config.yaml
d_model: 768
init: "normal"
init_std_qkv: 0.0156
lr_mult_down: 0.7
MLP neurons of a small language model. Each row is named by its layer, matrix (gate and up: input weights) and neuron, and shows model dimensions 400-655. Each number is 500 + 25 x the weight over its row's rms, rounded and kept within 0 to 999. Numbers have three digits each. A neuron's up and down rows have the sign that makes its largest values positive.
After each neuron's rows, "fires on" lists the tokens most often at its 100 highest values on Wikipedia text that the model never trained on. A number after a token or word is its count.

L2.gate1719:469491490463542494515483506454465467458487498465516510460520474474449528459493513478486515535512465504494500497536491461487479475513475477496459502467534486451523530515530509519481510496460528529497492426538492482516470481514528535527478492473461521512527528486513553502539443496508521531536482499543525521513505492473544496495507529519471520521487487478497469507493514540491489472499477476526510514511486477499505493490540475456501472467511501533510514532512520531517513471527524500479476529495524458524529525516488484480450508490493431461476532484517536458492487491500506478535508487495487538466474495501499521503526519481494465494497539514502562504514503529463495481481541512440509468535488552505504506499512514524507511528537507552491480488490520526486476530539512
L2.up1719:483476475519500504500484516510513453511507507542476560466508501495509491477529446483466469516518481493487492495561465499484496501486492497553505504459489485494478533510511516489513489518499449511509481455522481470508467461533529499461473501489466526512507487479513493491500483511538541479537501492500511496495498482504503509537512493519453483533480566472507519451493492472499514497492496533534498484505446510526485541493545524479495532533491490499511484500490494564524527509525502520461530533519487504502461494497504470484490479480485488500476532481519505508505488473494545498504546509494501524492536473481488480492541509467553507500501517499512536469513536520481498455486509512515492484506493487499525473491521472525565515536508518515461470490509523527489493443495505
fires on: " (" 24, "\n" 23, "," 20, "." 5

L2.gate1972:517515500525502498467519459465504466507473502542502514500525504511532448514500528512519481541459502541466453532508484529495461519493485471517479529485485450513516544479513503489515457479484459482482515467476492480457521544499509548468516525483548472529495532547465485507502472491508532474507516486497486476494465483498494534481508479519479489473502521514573525482486434539503492524540533533484461472461500533521558502489522556459485536502494482507497518517495538478491458481499512529499483581475487534505513482455496524534516514532500518486462513478480465505544539517520503471508468501512476540500521514461511461479472487455479531503462490514491505518525486524518485533473487493532519508478483487490499487494435513516472517497495501525506488535511509517488529495495504
L2.up1972:499504520515514480501517498501492487477473509526537508496497475537495461471531529493517497519487488506503462487486466578496487542512490506528484493480490506470481482462534513504543512491523514455476514497543504491521526484497498465485511539443541493505462544498477494505542487475538525489491516501489522503484468509481440520519494492455484516519467489482510517510484500502509445479522499500496501493456474529532496478469527550507474511550513475476470533472478497491515479533471489496484500491474526489450492493490515487527505482505490469466475517473473463537522506509517498486534488501530532502495514526518464504499479496501510462548484515506516540516490505510482472491474489531521512519486530502497497491523522541503489480472513495503449472495526521513506489512473539
fires on: " and" 53, " or" 22, "," 9

L2.gate682:501500471531500540510542439507534500505510504496486541486506473495485470463470518483452513493495525523504454506493480488510471472523537513503474493461491499524510523506511483508480525449472557528491475482485496501476489504492495508486512474538533479523535514488492483518482453459493500524529496516523517510511462521523492516498521480470503497488511500527502477489516482504480511516489492508511484485511526553518488534486441483525474448526473465453491456521523526525548488518513495485552497513452541488539506520506491490498480502515525480524489463535535495504525495509478520447556485493514459504503528513499513507508528512461488477482527443500452507513511479502484516482462519522505475507506483503494495535497484540516462470471523513490521517460484542511548503508489486
L2.up682:519474474517499490467495512509491545486574547467503496495542506521500474491490514534495487491490484525496500519510490472477488514476509515523473522503495548468520472536543472537491524512522485478455518469480552498516495509521500508482508516523496527527535514514513516492495491502466485507484512541500507505476524533467469501533490461509470514536499508524527505501517525497486510484520463480483520504500458513502422475516529464492551485512496529474515498498462543484501507520509530505536488519428466497550494492488515480510528544502453526454496480487478521507508527511482445448489503496499554531483527505476491526529502478501519512540505512488497475506535484515490466493553488516541472510487502491476494504492517480504489519526487528459501515500526520496490517519493517
fires on: "\n" 58, ".\"" 10, "\"" 8, "\"." 7

L2.gate698:511515507528495505499518480480492522481505533497491511488549512470535553494540505571524516507540538470495467518483475509477524495509479488472489540491511516458442474475531506477506504490478486469496493490472511518518496465509516519470485500501521505508544477477494495503530517536430532505439524510529429453504515471481532504555519538491502570529570521460493488502514482460506498502480501493531484521468488501464523478503514494497506467436490508432487494471465512501518522488525509515500501487514520497443490489528470455526488500528468528473507497477485516495482484509501462468522559455472494504512504510527518516521508509551498534469474491494480465493501567505453540493512516496514459496455480507484505484496503480505516488467507509481495529488506524484506532460463511
L2.up698:516471527493492514525469489503519524465512520505495487518524479503492552458523483509515482482521511539514568497510498487472509499497498506443557495491483475555470538496556517528473506498439494496495481470511525482496534508497528429456482484486525470489520500500486477529509548467495514518510491481512472493508470484538528508528491510474498523497509452507527493502478550471501463552484512419554540504441488483509500505444515478518489477452536492509503410507494468500513515496541476510530506501538499502485461488491475499478485495533515495458536489545508530483514487468566481497491480495474527511495497490504500493512493497503503510546532472482465483504475482476502524519511517529493499507492475509529549503494481513531503479463530506501493453496471433490499526516520480
fires on: ":" 47, " |" 6, "us" 4, ";" 4

L2.gate232:464524476528527490490502499476471532456532477502502457493437520453496594510510538541553486510529514488511546522482475528489518478480494485521483493481494493505523487500486506509483499518496511498456471495498502494451486503505530508522551528476540505496527531454499469482498489534488521505486498532495500518504493522521499512509555479519513479491536500520521481551525491479474513516516508500551530514497478515511491519500534478546495525443484502454514520551475513528518484533485431525521515466510512471483531477566490517485524470472539548491517491502509508515488502551495511498499497519538524477500502523541486467483502554516444492506485487520549498516514479493552479519518467457465503525450515492451538509509514519506487446512489517445536517507508500521479482513536474
L2.up232:510511497540532530481522486488511504484517496549523537522551535466523535491473512445508507481528528498474493493530544508525493496521498538518450506502536513494500460490486483507452481499481515458503504489492475488495509506514514490493510470471496496499482531505471475497506534496508496509527478473523469481512531498504503501484541508515552507483547524519506534514501479509497499500486516479543532512499508498524532516491504532513439458538483484504465490517558485502480531490466483452529516507516505529500463517559464514491480521508501503525540507519487494457523467446482549518460509527509505479525512530506503525496493515445431550492458498515497517483474466476516504534499473489514478467493470527561462534475471535516514483474482481499547523503494472499463521489486475
fires on: " –" 22, "–" 14, " 2023" 9, "-" 8, " |" 8, " 2002" 4

L2.gate784:482475453533518496553516541507500526494512501538487511540511503520479550536487461484494513501529503537485495502471537489511521516509514495497519507524507525490506532492499510539500538504483504525526495460510536501493539532515521499477510546486483521541508498539523488517477507471466515482490481440500492499516489484498507507537490468477456516505467525511537491460481485469445550530501485470530486503486501485489491528488471482488503540475504540534479489466510521485514462521482494455449462506515490486519473475488512543476522514465517519495450483455425540475479507489505521491494508476462520487470493484474490488459470513508495451478506507494546503479512486498473520477522550473499465500527524509464538527499493512477510485503483528455496474511517501476501501559488554
L2.up784:515497497542466514526510503540580470524478498508525510503552476518537487497454488511463528548527454490499526448522533491474532545560526456473517466547469506466513551495500558532451488503455512508465477486495520505514498492489485517488492484481468518477447559496503505503469518474518496507487527441471497497510492491492506525495495473497502451508501531502513503413511487457506496491485495483522530515499466509543462496464464504521506525503522467522469506468475485553527505467495504512461444467530503494447472533466488509494517473496520497480475518529491542509462534472489503525478515489463523510479498474486450498501506466521470508492517563477506495482486505476517512466542514505479514522496495482522528547476522465510527501504465517471503495500505495474467494512524557
fires on: " part" 34, "," 12, "\n" 11, " work" 7, " worked" 7, " appeared" 4

L2.gate517:533556494525537538509490519505474505501510507523475524514492469509498510508540526435468482440493491508481482563489511489503505535464537517542484480519541507497494519495498527496495487504526490547466469491516526426503501537510499526523521482528500467523525498520498489481510445489468487531528531545534481453475473521504514486504480468533529499545536500477521486514464510445508528479505514496495485501497492529515513474536487477509537505521500464494497518512532532508543466522500552544533495490523488476510499486507482472496521502474498488466498464494489497532502479511487441435520516441491449525508527497521454472490533500430475493494522492483484505498523513474489485502488511484518496466590501503470508488455519474475508491510487542517485522451507517499506518499485479
L2.up517:548513500550516511501518516434475517543500467487479513482500481487554530501496507447492524448513493509465488524529514507460476528493514482512533466504531512504527491496518522494525486521540504506470551477485480481529508527510502511494474527473509507469506493466508481486507498478510526519501543522520469493495462542485518495471459513498558471521465503496520504473478488541482519440526455536487513487512506504515528512563505520498491467483492482470497492495505516535522489534533557494493467546493538515537460482527460505451511510489504472487505441477548501523486487539473513495500516459511494525491551512549489453506537512510504520487495477521488506439507463494498502504479477529510527469516480475487499482454513488463514529525486531479476503494529491507492548520509510
fires on: "\n" 50, " |" 45, "\"" 4

L2.gate899:505483444476490514504537516471503516534465499532482468536518505479513525469512525421460499502492505492510474463497499486515525458493493492469508477506517506503476501515514472467506495530458504526472518500482528520484446480478478496507494482499468449460477443490490469483513495527485533439498528463484523524500447513537506498537522461479516539477499497488498489492545515504529518524498500504509483514506522513496578491511490539485466477500466463474506523508468495492451526442483484542462503445514484496541511491535501480498518500471541527470480523525570553516515515514489509487480451472480526548484480535471469509505508493512517493510475539511497466519495519499468472473468485528505471517515482524505508492487492496482525528528495483508548501512435479472506505533484447
L2.up899:502497497520480525532533500477467537495502560472530517530480453515472471545525510535517445464482499512506525473525490479516499496464527497499529526483546483491511491489470489515492502473462495514503505467546550444488464506515525543492494482549517481467434515511507479571510493501538445481478500486466504499523533493491537512497461531490502505485498550501506501541485534514496477541489533451508535491526490551482450496495494510453502511512462462483481513538438519492481493518492478501499546452487467483496495526503503464562510584486443481520528472550507546533515494483481490524543503523437470512501509530513515537506508487485525538498494497513480526493457472503513485475518496501512479527542511487487513516497499497518537477528541484491474535455502553504536482460546481
fires on: "." 36, "\n" 24, ":" 16, " |" 14

L2.gate590:504538515525488521502529534516483570458491539496481466524512487509486471524512503507487483526470520482492514511482507510529500502545483459509474507503510506494494495515482506539546508489498487500483505494505528464501524493526477521498519485481505504527488487565506509500541486456483437463507507491504468446441492475511526506492474527471470482491503506512469534537488531489513487457523485500464535479548505477511530483522466554480483508499512468527474474486546513534490504502514486522472483520524469525511496479510531498567455506488532503528505482486488488547514509521469518498519528492534520475450503507473482499495513472502497478485499506480484485526512541525472478511501512477503538560476506528511513481483501528472517509489496481532495510490499482493510493475512475
L2.up590:518461483498457488514491502522453502479467543490489496538531504461481511485539501502548487482510496526529534456505486427520490485483540491490502503520487516485497511486481507525534507521514523540489500516511483498465478493455476518524511527494511479483509454481471521520461509490473498494554489486460524468516522538429468522472458500522506518516514515471521539533496476502467492521529440482496465500471471471513501490446492523507482530520549538535463555501520509525525451472523509478433468489493517484488481458485500446535512435473482469514536492542518501443459458503516498472476483498555508469497506509483532531465487525502481486511460531509511501482483501517465474506481535469527522492480483482535517503465450469495538508491494490478492492508472467470542503466530500
fires on: "-" 68, "." 6, " 2000" 4, " name" 4

L2.gate457:483488553508497457489463478498537460517495560500510500501495511502514492520514477550450511514508546478480503497547477520496539495484537480491467493490464521500475471479467502476484468468513526524518504494517485520506509504468480489512512522515483482492487522509499517497483479553477523502481460514501464477457517458502509518537504479493496536490482503497506480519503502526480468471495483533500499523531505455476513496508484494517506491507511506487525469471445502479505476454513518506522493532487542512520490531475522490511539536477493547509468499499550534517541534468511538508494542557487491480486516536526460444501478463555503493507509496520459535494471556507484445484467527488495482529465536527464473485456463499515519493507483522557477477526507533488505580505496497
L2.up457:475465522499543501468494436494535510511519497497482508510473495528485502492512466514516473463493512534495503529475529473501483516549496459511481480482475505525455514515481548507517518474540476491526476458497488493511485499498496519499518451503481488508463515495547513502519500493480487449522505457476509486453465515523514494481530523526484487530505510490489495455537529466491535493481529520485501513500485464494481513502479483483516513479475526468498504512471514569486496516449538495471512504525539535544483490467507528465524502503492504499522524513492513544507506468521503495516512489496520497484508475506476501475532448476557571491543477494489479508517475527528544470512486493517508459502497500463473505488512515518524508521513509524483522521518467448454506493488473
fires on: "\n" 100

L2.gate1328:481537469501500510473513495453514508527468485512513520516536532531485476494563533513488432472489484471527511490514530454538474495475478526498485480474461561477502485475560534490482505478500483502471506485534531526485502490469487516478529526483502502475555485463488454548507513485507516509507515500568479513489495492492503501521471455494482470523534495530527475508513515535527506461522500527477515478464501497505452515508535480495516489454470531472513479506487506535493501506515530458563521504512485497501486484470503514476526540499524499464478499496510529471488522511531485514497506486462531480474549493505465520477489499493520483534550476513517496488534539490468467442473497542466511474483487524443536499517491544444459469499508522478462476505505500495466512494508482
L2.up1328:501522482494462511485459476503463496518512489505495522493541462517534473493520516486484513515533536478491526500492464408475443519463500540528495497473455557490511522503525503492523531502510492510531552455502502539495528500471529530476534499476519506460519523462500487542517508464517471489529520499522480491483495522501481474492452515511508538519514498501505479505532539541519510477504516523536502544504508475497487502500502464477497488466470496489520462534476534521523483513506506507529491541578502532496507505492494528495519517515505455508474484489430513505481512498507484496482545480499478516470525503534463512489522435481527499530491479499515478527484508525483468484494479500485514535484465558469542499492490545488459462478501499511524506467477504516504572504486436
fires on: "\"" 47, ".\"" 21, "”" 4, "?" 4, "$" 4

L2.gate1649:510488525515478500523488487487483455456518515506513489489493484502528506488562491500500510473513496532532472527483485490488478475457500471484504509474482534488469529515506485517496490478518501483458457502469514492498506515493533512525510514518455492553480509495470506477506509499532514482497496513549520478468491485512463482496507507561511465517484518506477533493469514506482510486505481499539529518517486517512564533463487525503481540451514509536514507504477504488446483470501525474484511473496561476526490526469494514485460507490508533512530481510508487465510520509506545492538530534512506524503518459487541503494527529512521479488501516512471498540486494505472516517493496477450495514485550492488512506512520537508458495519465522511485474478488499496503553524487469
L2.up1649:466458499499516532505468481502486521500462494524465494496500537489477510530482497489538523495481506529492455520550507465479491493503534522489519508496517536452503483541546484540515501478549503455511477519502543479481518483487496446509535499492484503519497520521517599468472511453501557504506513518446482496487433477493536485486503532478513527480491523476539538499511541524501484467520508505543562530485518468486516506514501534524557493524503461531537504507484544488530513476506481516486495513512490509507507509460506571481523501479499513514491478505465492503454496528490479518476499490538497483487515552525512527551495466498485488517449505513526450478502512504486571472496515482491533517532532488468512490520493519484606512554505491515499533493513533527511491507526515
fires on: "\n" 46, "s" 11, "," 7, " track" 4, " assists" 4

L2.gate124:495493503482484483499495503496513503490511518439466516537465481521475493548499481520486517539513489482477496501482433550525494491494534479525510484521518519485495482550504535534494492432473509519524503491502503499529469480489478521501558499521489497483520530542517501444484533489465447498463496533491527538461494474467517520513517529533468539523511518509551489528516513475491472514449522447484523519482534521481490498483532520495507550518516506521471532481501480477490483511505522513504529515509468531502466527480494452511503476479512481477489470505516527444499558499478506487531502537520506486504483487462531512493484434504499516494471518513476473477501454499523452510498509511471488534493505497491500510499507460498471557519526516483488469489472535522527517549484575
L2.up124:490486471502480469473520463521497501478566489526480505520480523501517518525539508469529505431475470478501501514488466495486503497500532470486483485512511462515549493506529527519492493484490492498512452472474503525509491504490460524476467477460488507486454524493520498499480518495487505513497509511519518458515512533494496483536498509514494537468507479490526522510525527463497483496501497475520479514496514498531500497474513498469504504519517466486491521470465498518475478518482483525475490506502542486505485471469553502507544470527494459519500524485497504503499476513466538476514467513498524504523504517467524522468521472501483489492486508453469501468521499487480529445539516524538470509481513502447489426521507506506505509481506530469490517499431494491469538486479526
fires on: "\n" 77, "=" 11

L2.gate25:505482458517454479494544467500505543501512501529486497519464534485547458517455536479468467495438470500490494516488486480530513516483486531504461490494534504497478470519504501510510495467549516501470480517521523501476510515523487490487463489525515541494504463488512520488521476482497474513514469525510461521518492444467482496502462534485510527516524501521520516538509492530484500507484491497484453490498561502498540508512495502506523557514544492489515480485450514481515471507488513471480543504481505499499481468499476499477505531482481468533529514519487528519505530494440490487480479518505478461484499534511514483528512497513504537565549487478453459519560497494539519497556506488465475532523498527463486511520497529504492546516503507485502482523500454477533514518483489
L2.up25:509532455489495474532472545470500475504495509514492502500473554497510503507476517476483499485501502471508493503437485481488491514512483487470477481499547499506496573497499516519505467481512548521464498470502497505483546516478466485500457463496504534468553504519511491546492499474494458520508542532511498467496513454499467478546477509473499505466464522491476473538491545467518524531485477447488471537480471508550527481489518527479499513529487482503558487494460468511484467488482537462473484521521474501508526458500479513485497551494430508505508490517510515492499473475476504516507505512494477477496469508501532512512484465475484565549466536507475488483484516497511521529510489479525483500492482526462461471496517529507500486503533511509500504525482507478481503502470520
fires on: "\n" 68, "|" 24, ":" 5

L2.gate652:532486508511535514534503487445487490492472484521520553499526473482497512497472494463507500512486486487544459471521546485492525467473489482500478481487508520480547526500488468533506506467535518508501531495522504479529517494504595531556495471510529518487460500489526509530513476509528487488527504472499521520506502507532496470503455481495477496532512528504491491499533485536486480496524503464479489521486533523498505569481507517469482502511551507497468472547466485481475473497524486489470501504497507478528459523516491523454513508502515480516534469486504517466518533555454515477527497503506459482556489489471515511486486535535586503504491472463474500499491504499493518542481530539509535526489500483523499531463531511519490506493552500479490478493494514493512520454443469
L2.up652:524474490494518508523446520529446500461480488491506505489512541440518513498493518483437477537498507508521468475520521480497520497460491516511481503485544489496499501512516475526483498476508501517514523498488518517460490534463517525532522519501495490514546494486496519521530491498470461530477523515528515517470487548513486512519450489523494532526455533527483495498500492532484504494511505467500526471483527478481491509518477489488544494467508526477491497505523466524525486552516501468513562523546535479478471514519465492534493434512522517538461502502497447474507495577495488475561494495484449548523469474483512475514469501491476481489462527493495487508497520498436478492538533488471490490531500486497486531493496488478512479470529473485489488498530536501518504499461513
fires on: "===" 42, "==" 26, " ===" 17, " ==" 6, "," 6

L2.gate480:523481512530481522516512515503475500457491518520437501472492517462495504518488506471534535483516525494494491521509529510521470553531538520501522513531512506508453511505456518511512511488496516519494488496494498489502499499505550511555496522504491514480501521473488519467497504501478472498517522477524521452463487508481543518483482538508498473532514472492482493501496518524517528452489491521535510472469497527496494477465511518469517525500507522487518464502518521460490503470500488554509509476532499487502476534464502475512465542468501419465476464485498499508529558492560480510481482514536496487479487546487503515462497495509520507502534535479504535502497473511427512461526499491442526479539536526457572525491490521484524495503490509519509521478523532542524490475505500
L2.up480:492479472484495510508538487497520521483533496507459484533531524509500493500454467457527497490478528480535509530474521463500510485501485480478523501507459508482520533495462512545501499409465487556531486517516483495498476477525541519513493523511531527511451544483493496473484494546493529479513503451505494454474480479510532483538477548518514500508496473479464510471514476521483506474470505502514518511481444469480494509505494497471498515490528517474511501461505487522503467459527533544504538444542539480531463551512482562465478500469476459476464494461460511525493553462506493470474511481507453493474505524493527535510503522494499497533537506455472499490519509538493519459478466558473538515483524489487514500484482509517488501500539544479479517461537552505480505533505496
fires on: "s" 42, " matches" 7, " games" 4

L2.gate396:487459500484510484488448442513504487541511537507516470508522527518501510468513557539495499509534527507500453506513507503468509504521535515535522495504517480462500505475458522502522498453524527510540497533511461484479461528517482519550491489537473487485498467475506476471485503492517467528475487534501453556487477511471480487478525494513532497478507494536475506469501530518515488447491495521512479501508531522526480508541461504501495477494546475481526496533482558516549474489529496483486507519511501492463544464505469496466475509535493503503476502525538499506469478505487490514497485508491544492539504507481523480511482503479553490473512540517484483519509520485518491491539477467493509499502512520463545473469501472471496502480463513497516509458483473511523516477532474
L2.up396:475421485517486478462474523484518444487474549485490486486502483410474521524483520501426448512486498500508481489502525474531482508517519488486505480512463462484448515508473527500527512494500542502467490455484481459466508498523485526511485508502500465524504523482531531501529502498491525491512536482550498519510516502495524524508529499483554476548499464495449564532509502527457500481489487505518526515492488504488470521517528506478478490526477500513534554498501484544551524528477512516514561523496469452471504485488494499505508493511486444483533553526493506515477514505484533519507502511495503550497491464511489495471492447467500484525515467473537487476513489543462495504492491490562466493499475539493489523478476497489491494533548505498540515500555553491453492502537471
fires on: ":" 56, "):" 4

L2.gate538:493520509488484468517454522512465457513476498503513499504474532504505534494504527525452516523485453468503501484505458486488516526495504513490442525507575498504478498484517526494512467556494512483486495484490504500439485515490484519486475462520493485495532489499545521522446465487518466498481532481531503475477520511468515515525517474503515479495491501499526514502469519535482525471459497507474494499485492527516541588485505496512500519505503473470558494475493513482522530508485446553490541507467474464521524490507532470494519492547506498509453528498547531451536487456493507549521487491499476484479517485502531513519481489482478469501529519461484524494531500515481570500495521487497474518483561483439533484474497497503515488523514528518503464501487436509512500498517504
L2.up538:524503466492521530506496490528523504501498496504517527499499513503499522508504515513468473496486506540467486514520529484518501498512519488503510450541470506520514486540490526451472493520546516559487523543482507534470478467484507499525506468493483486484518511509505468509533488445485490484489465512539496525511515506468584445504520512512477530510554492482472516507560508501483505494486472547487521487507499498500478531506476513476498479507477472516459478519496526526520492516496433486501535526503484497436508472512472493557496490540484503491504507476519481510543484513507510515458482473513515488498446479485491550483489528493498517489500525493451519477505477483475523507533501442484510501544494504493513580495523509518476495519465491538455484517495508521477483489531470
fires on: ":" 89, "):" 7

L2.gate1289:521479482516500508447509475485539484494485546533556490516476488487530460498489496509545471521513486523460531492511500529499498502501534507499485536444489443522510534459464493492551500488431459483454506525498518508502488508501471489535507491464537519517475480497502513533517463486515543500506550505505477533524497514538501508486511487474502473468480505496502534462506576504424519482510507437495501526468498471514506511521517500466481514489512494511485549503512513462466480493507497483515532529486507509546502527525506475447490477530503560493525505494475538501486491545507496482535491459491514486487480518500464501444480475515462514484464468528514495454509525488545502496493497507525477475522496518498509455488463499456485486486514489502509507512465506518526511490493499
L2.up1289:503511463501509513500449531497509512520490489484491495532541568516476477503532483473550522509496500512507497502501523463499494507496526507519460506507548490480457494489501457513484521523505478499502502490466525491514513537512449547571515545463492480530472495501507488514521509504492498453505562519530509513529449504483478516459499514476496537480469452510451527545463533478522523498510497517475506498470486515512503489476504530517434536501474503470503508481479506476488479488483520476488543486436486516512486503472526485496488520538457507468549467509481515486490438479529482476532532503476504486461531476466449484470512516474510494509462507539490478486505529506499513523485567499478470472521504457490465444518503469507523497514519477482489501511496496451531499477536463
fires on: " (" 31, "," 30, " a" 16, " was" 4

L2.gate179:488438488506459489463506496452519544494489517507487481471509492514501525460549449511483506502527522479481487487486464435471551485516506514504492515517458526476499493466491551510539492495463458505539489508505491506495556539497488505488551475526509481525548478492523484515502444488509514475496497484445473499535489446482517450487489511479479481513521520485496521512477470475446509480511499501531476540507522483495469496505466510460489527479529477498537518518531491509518494503529485520505548510513484497543539436513539508506481468533482519479494480529488452530454516469490479496475497516502486549454518506493506514466499529509494561514514488484505495489502491529467482487488497493522486499459559533502497512531476528508526498512532500474504512522539469477493498479518483
L2.up179:529489540497515506483499514478509524491504512498495459474502455554475504487543495482472519512499531490501501474497460485513539494481529492487475511512494454509494509517534537508531515526466512500556473440496542462506527467472526506464524481509528516505507495502507487525463479506518539447513495515461472500490510510458535466515483552462462439538467520481497423480483471539504490491517484543577498509487508484496459508479488543501506481453491525493522478513474464494525476503550426522500492488525500515502528467538466447524514522529504500487545470537471548501478523486515497524453485481460494530464532528503489524476529516487468512508525481446536500501535495513481501523510538468506503497470533527463494500475504478504523489510482486468526492501537507472488536481495517
fires on: " |" 38, ":" 7, " /" 7, " (" 5, "-" 5

L2.gate1101:555530475502503471530499458472491471462520522516501538505515496498494501502488485504496475516497491505522474489466498484475527487475528527499489544471517514462520485504534502484521484477489539473515480523460518477514490498503530468513501490510490567512507470502471502511505530526488492507511509502531492502520488501491516537509464482507500514502482574485485518502498472487458466444480476483556505526485474528508528473530487556503474484510522493491528493535476519519480432449512502524501499490502509520512517493533505530504513462493485475528527493502466508518533483518502536505489527503532475472503539482516527501496466510497506455536539514526490486502471509471532507523525515509485500504462537555507484507496513504464492519526482485533506485482506467460528513483451486
L2.up1101:529475496468539491509480486457458528528481531531499539512534493498496530534485500519491505555512519529521493479482488517496539495512517523521539525484506510480463475474521467490495492492543542486468509505473497448507500488483514503494457537526489498457537461506485515507539480538481485518525508471504495467475549496522480543525492498503510489496538568505515497505495463520422480486476478516519547524503514476518491485553497523461458470477499510496514502512518514474487494453507495503488486485513493528486489522473475559505521463492487459532525512522486509489516492507493529502503499520506494452504542485516499478499484497505507507515499507551477500479505503457511546486539541515511507476521547551523495517507481488483525532494482514516474464527504466485504493503498488
fires on: "==" 96

L2.gate1360:512535480537468520487461505539487495473524529529478493464554478552500522490491507500535503490528479503484547506495465509523481516461502501513491537497474533528495519483478482473469523484508486517481504504508512538458498492537532485497511527526511528512510482520521532510487485483525483501480534450499465475483488517508499470483512489494501536508515484535470533465536489484457524522526529480479486530516501520515524439462478554517458473506540512504507489547480533479521492477505485488464508499529516487539494471510501490534509505468469530490493513510545483516524515557529483547491474531444521513457525474516514523484533496480467479502523489461503480504520512494470522484528555488478499514518498508491509468525472483462500557504524467430532521489513483509528534508501480
L2.up1360:517488506479475532514477506528482504481498520499468498515507502487437473483521543501482492484490492509456536563491523502499541521449508517480517536491448530516523483511473532494521505488496480538531473497519528523506496518472496494464527522524537488516494457529523506471469523532517459526489500479477543509459479499503445440493490474503514520472521503504464491483520472450447504470494478476521531518544527480514511486481477522502493499493530500524539462555491538493514499452531462500464478441486526485553498511514512537466489525458505488520506499506488487472537476506528488514473464484491484541461493503538468527509525509477451494482486487513510518537474478516495542504471492502504546509515464500488533493526475533460559525509508476482506490478514511464517547496479464
fires on: "s" 61, "z" 8, "ji" 5

L2.gate525:488511507522465509509483519500469470459521550516511499492522490520468505490534459512485515488520492506447429510475496509541517509542496525486495523502502474511473497474475491494491498521470519520495505561435498501497418508489515454496492497503490495464497516548518489501538495503513506523471530470505497533422469507502493526469497509526482502476494503469519488480492493498475496516545507471499491486509546519503491526525457507490469490537519512501510534506511477490546463469501515517537458502530498465525483496517528510565482461466485482515511514517502544425475514500461513484501474499555481515477486521495501461495502519475503506501512525481532544536509498520488472485520547534485460506493542574464499532527519501482493479514520521520489452475523517507480496459527511
L2.up525:472479507490472551509479519467488489493506525489495485464520504466478508501533494508496521477508528487520502472458511462512505496433516485482508521511545502519523465496497464516547504482514480505511442497513451477503496511512521505481509477482491470486522491543538525485477488464493486500476527491446485510455485527487495480468451556507512529508530505533495455443518525522525498508521554480506510487550515474533501509485507477504521491527508464524549516484487522488492509494493460505478492497531480523526544493541491499466531475457530508510520456501477478473456497505506486513519487466514495494486519479505547470495550516491495515493508529555494513518499483453493501543513502501498490497462500534508497467515505512502576500548516513528502512443553505504488520485479486
fires on: "s" 53, ":" 14, "\n" 7

L2.gate248:518440483479488486467517539517527541479535501498490501513554469568522517527502487500514480531516509438504537488474491530443503490469476552494463479521510506531482520532474469464480472471481486535512454547535517502497477492443491505530486517477461476529526464473514489478513510504429524490526499501497486537493445489521502517505495442505490468507476514465528504475517499514491520483512479452506523484509491499516487478492541520515479520508561488477481515535478515499481494476460520469487489469511496471503504513473518541489476493508510484507477470511478511512489483479494508520516530496521545446496537514467492466533462514525479463547524505494481529519512498539524476487516509519490553486497535517542511532526479488472467506474458468517498490480504509461425495515510509
L2.up248:462498487493493485512494512501512553481507528544496522512551540507518481510459465467529507480536516497492485489518503448513507497514509541518505535531516482504446507538468517485489499507490468527524460538496503489436490534470498486527484482462498489497496472463510497527459497487483434488556516504523494530528490515506465528487481464491521449503519508496493516527521495482496494527540497507526495487515505543495508498458485488504519496530523508476502491518548477508508455518510461515537494514520552526495497503519505461542483528506435479542556537524497521483539493498486531502550489489485509473522538520523495503476474471403497496504492438488501523487523442511510459499510501486473495488482508557505479518476475450469494478510484517447473476474493487526503485469538508
fires on: "-" 97

L2.gate1189:510536504502519486512483520482515441543546488501473486523510504493499462546474435494464464490503517462473515519497518526490486505527492516497506478532500519507480559493424497505468486484504512503463484518507551515508499550511528484540527528492533522515528524539516489483490507484437471510500458521524475492488530509463496472543487513445492503506509485485547500507499477454513506498538523509537534567493507484508515504498521502511488450434513535496488541498525460501548487503504495511488478483468507482462509448499525437522497535474454526488518513502530487500516514473537478529522504487492525534517465511506485571505512514516503485490513532501478475523546503495505503520541527523510506491520505517523473499534510547487512485471489464483531505452490487485490526514564480
L2.up1189:533505479473524512411498520495517427526551478474543489471499495556521521542465473456485495509442522484465520490559481524491472448498501517477468492458470513523453505499470504533512554495494529551505517528526526482489459516561510507498509518513552488532484542488514476501452457491491480498452482524494508506487508470514497484505500476516508502486481501460499489492497493520543505497504516535488460532502474494493504518523479519510484479499524499497471461520523500483511463519494486558486496467468521490485489537492498513439547506455480519527499462467506512466495463525481496514486546466472511490519472469490487507524486492489459479534509573484499493466516489513530518551557525536529487469491509510482506529509509502479521530555494478479524503465502515448508529496501502
fires on: "s" 29, " began" 7, " Team" 5, " has" 5, " Score" 4, " points" 4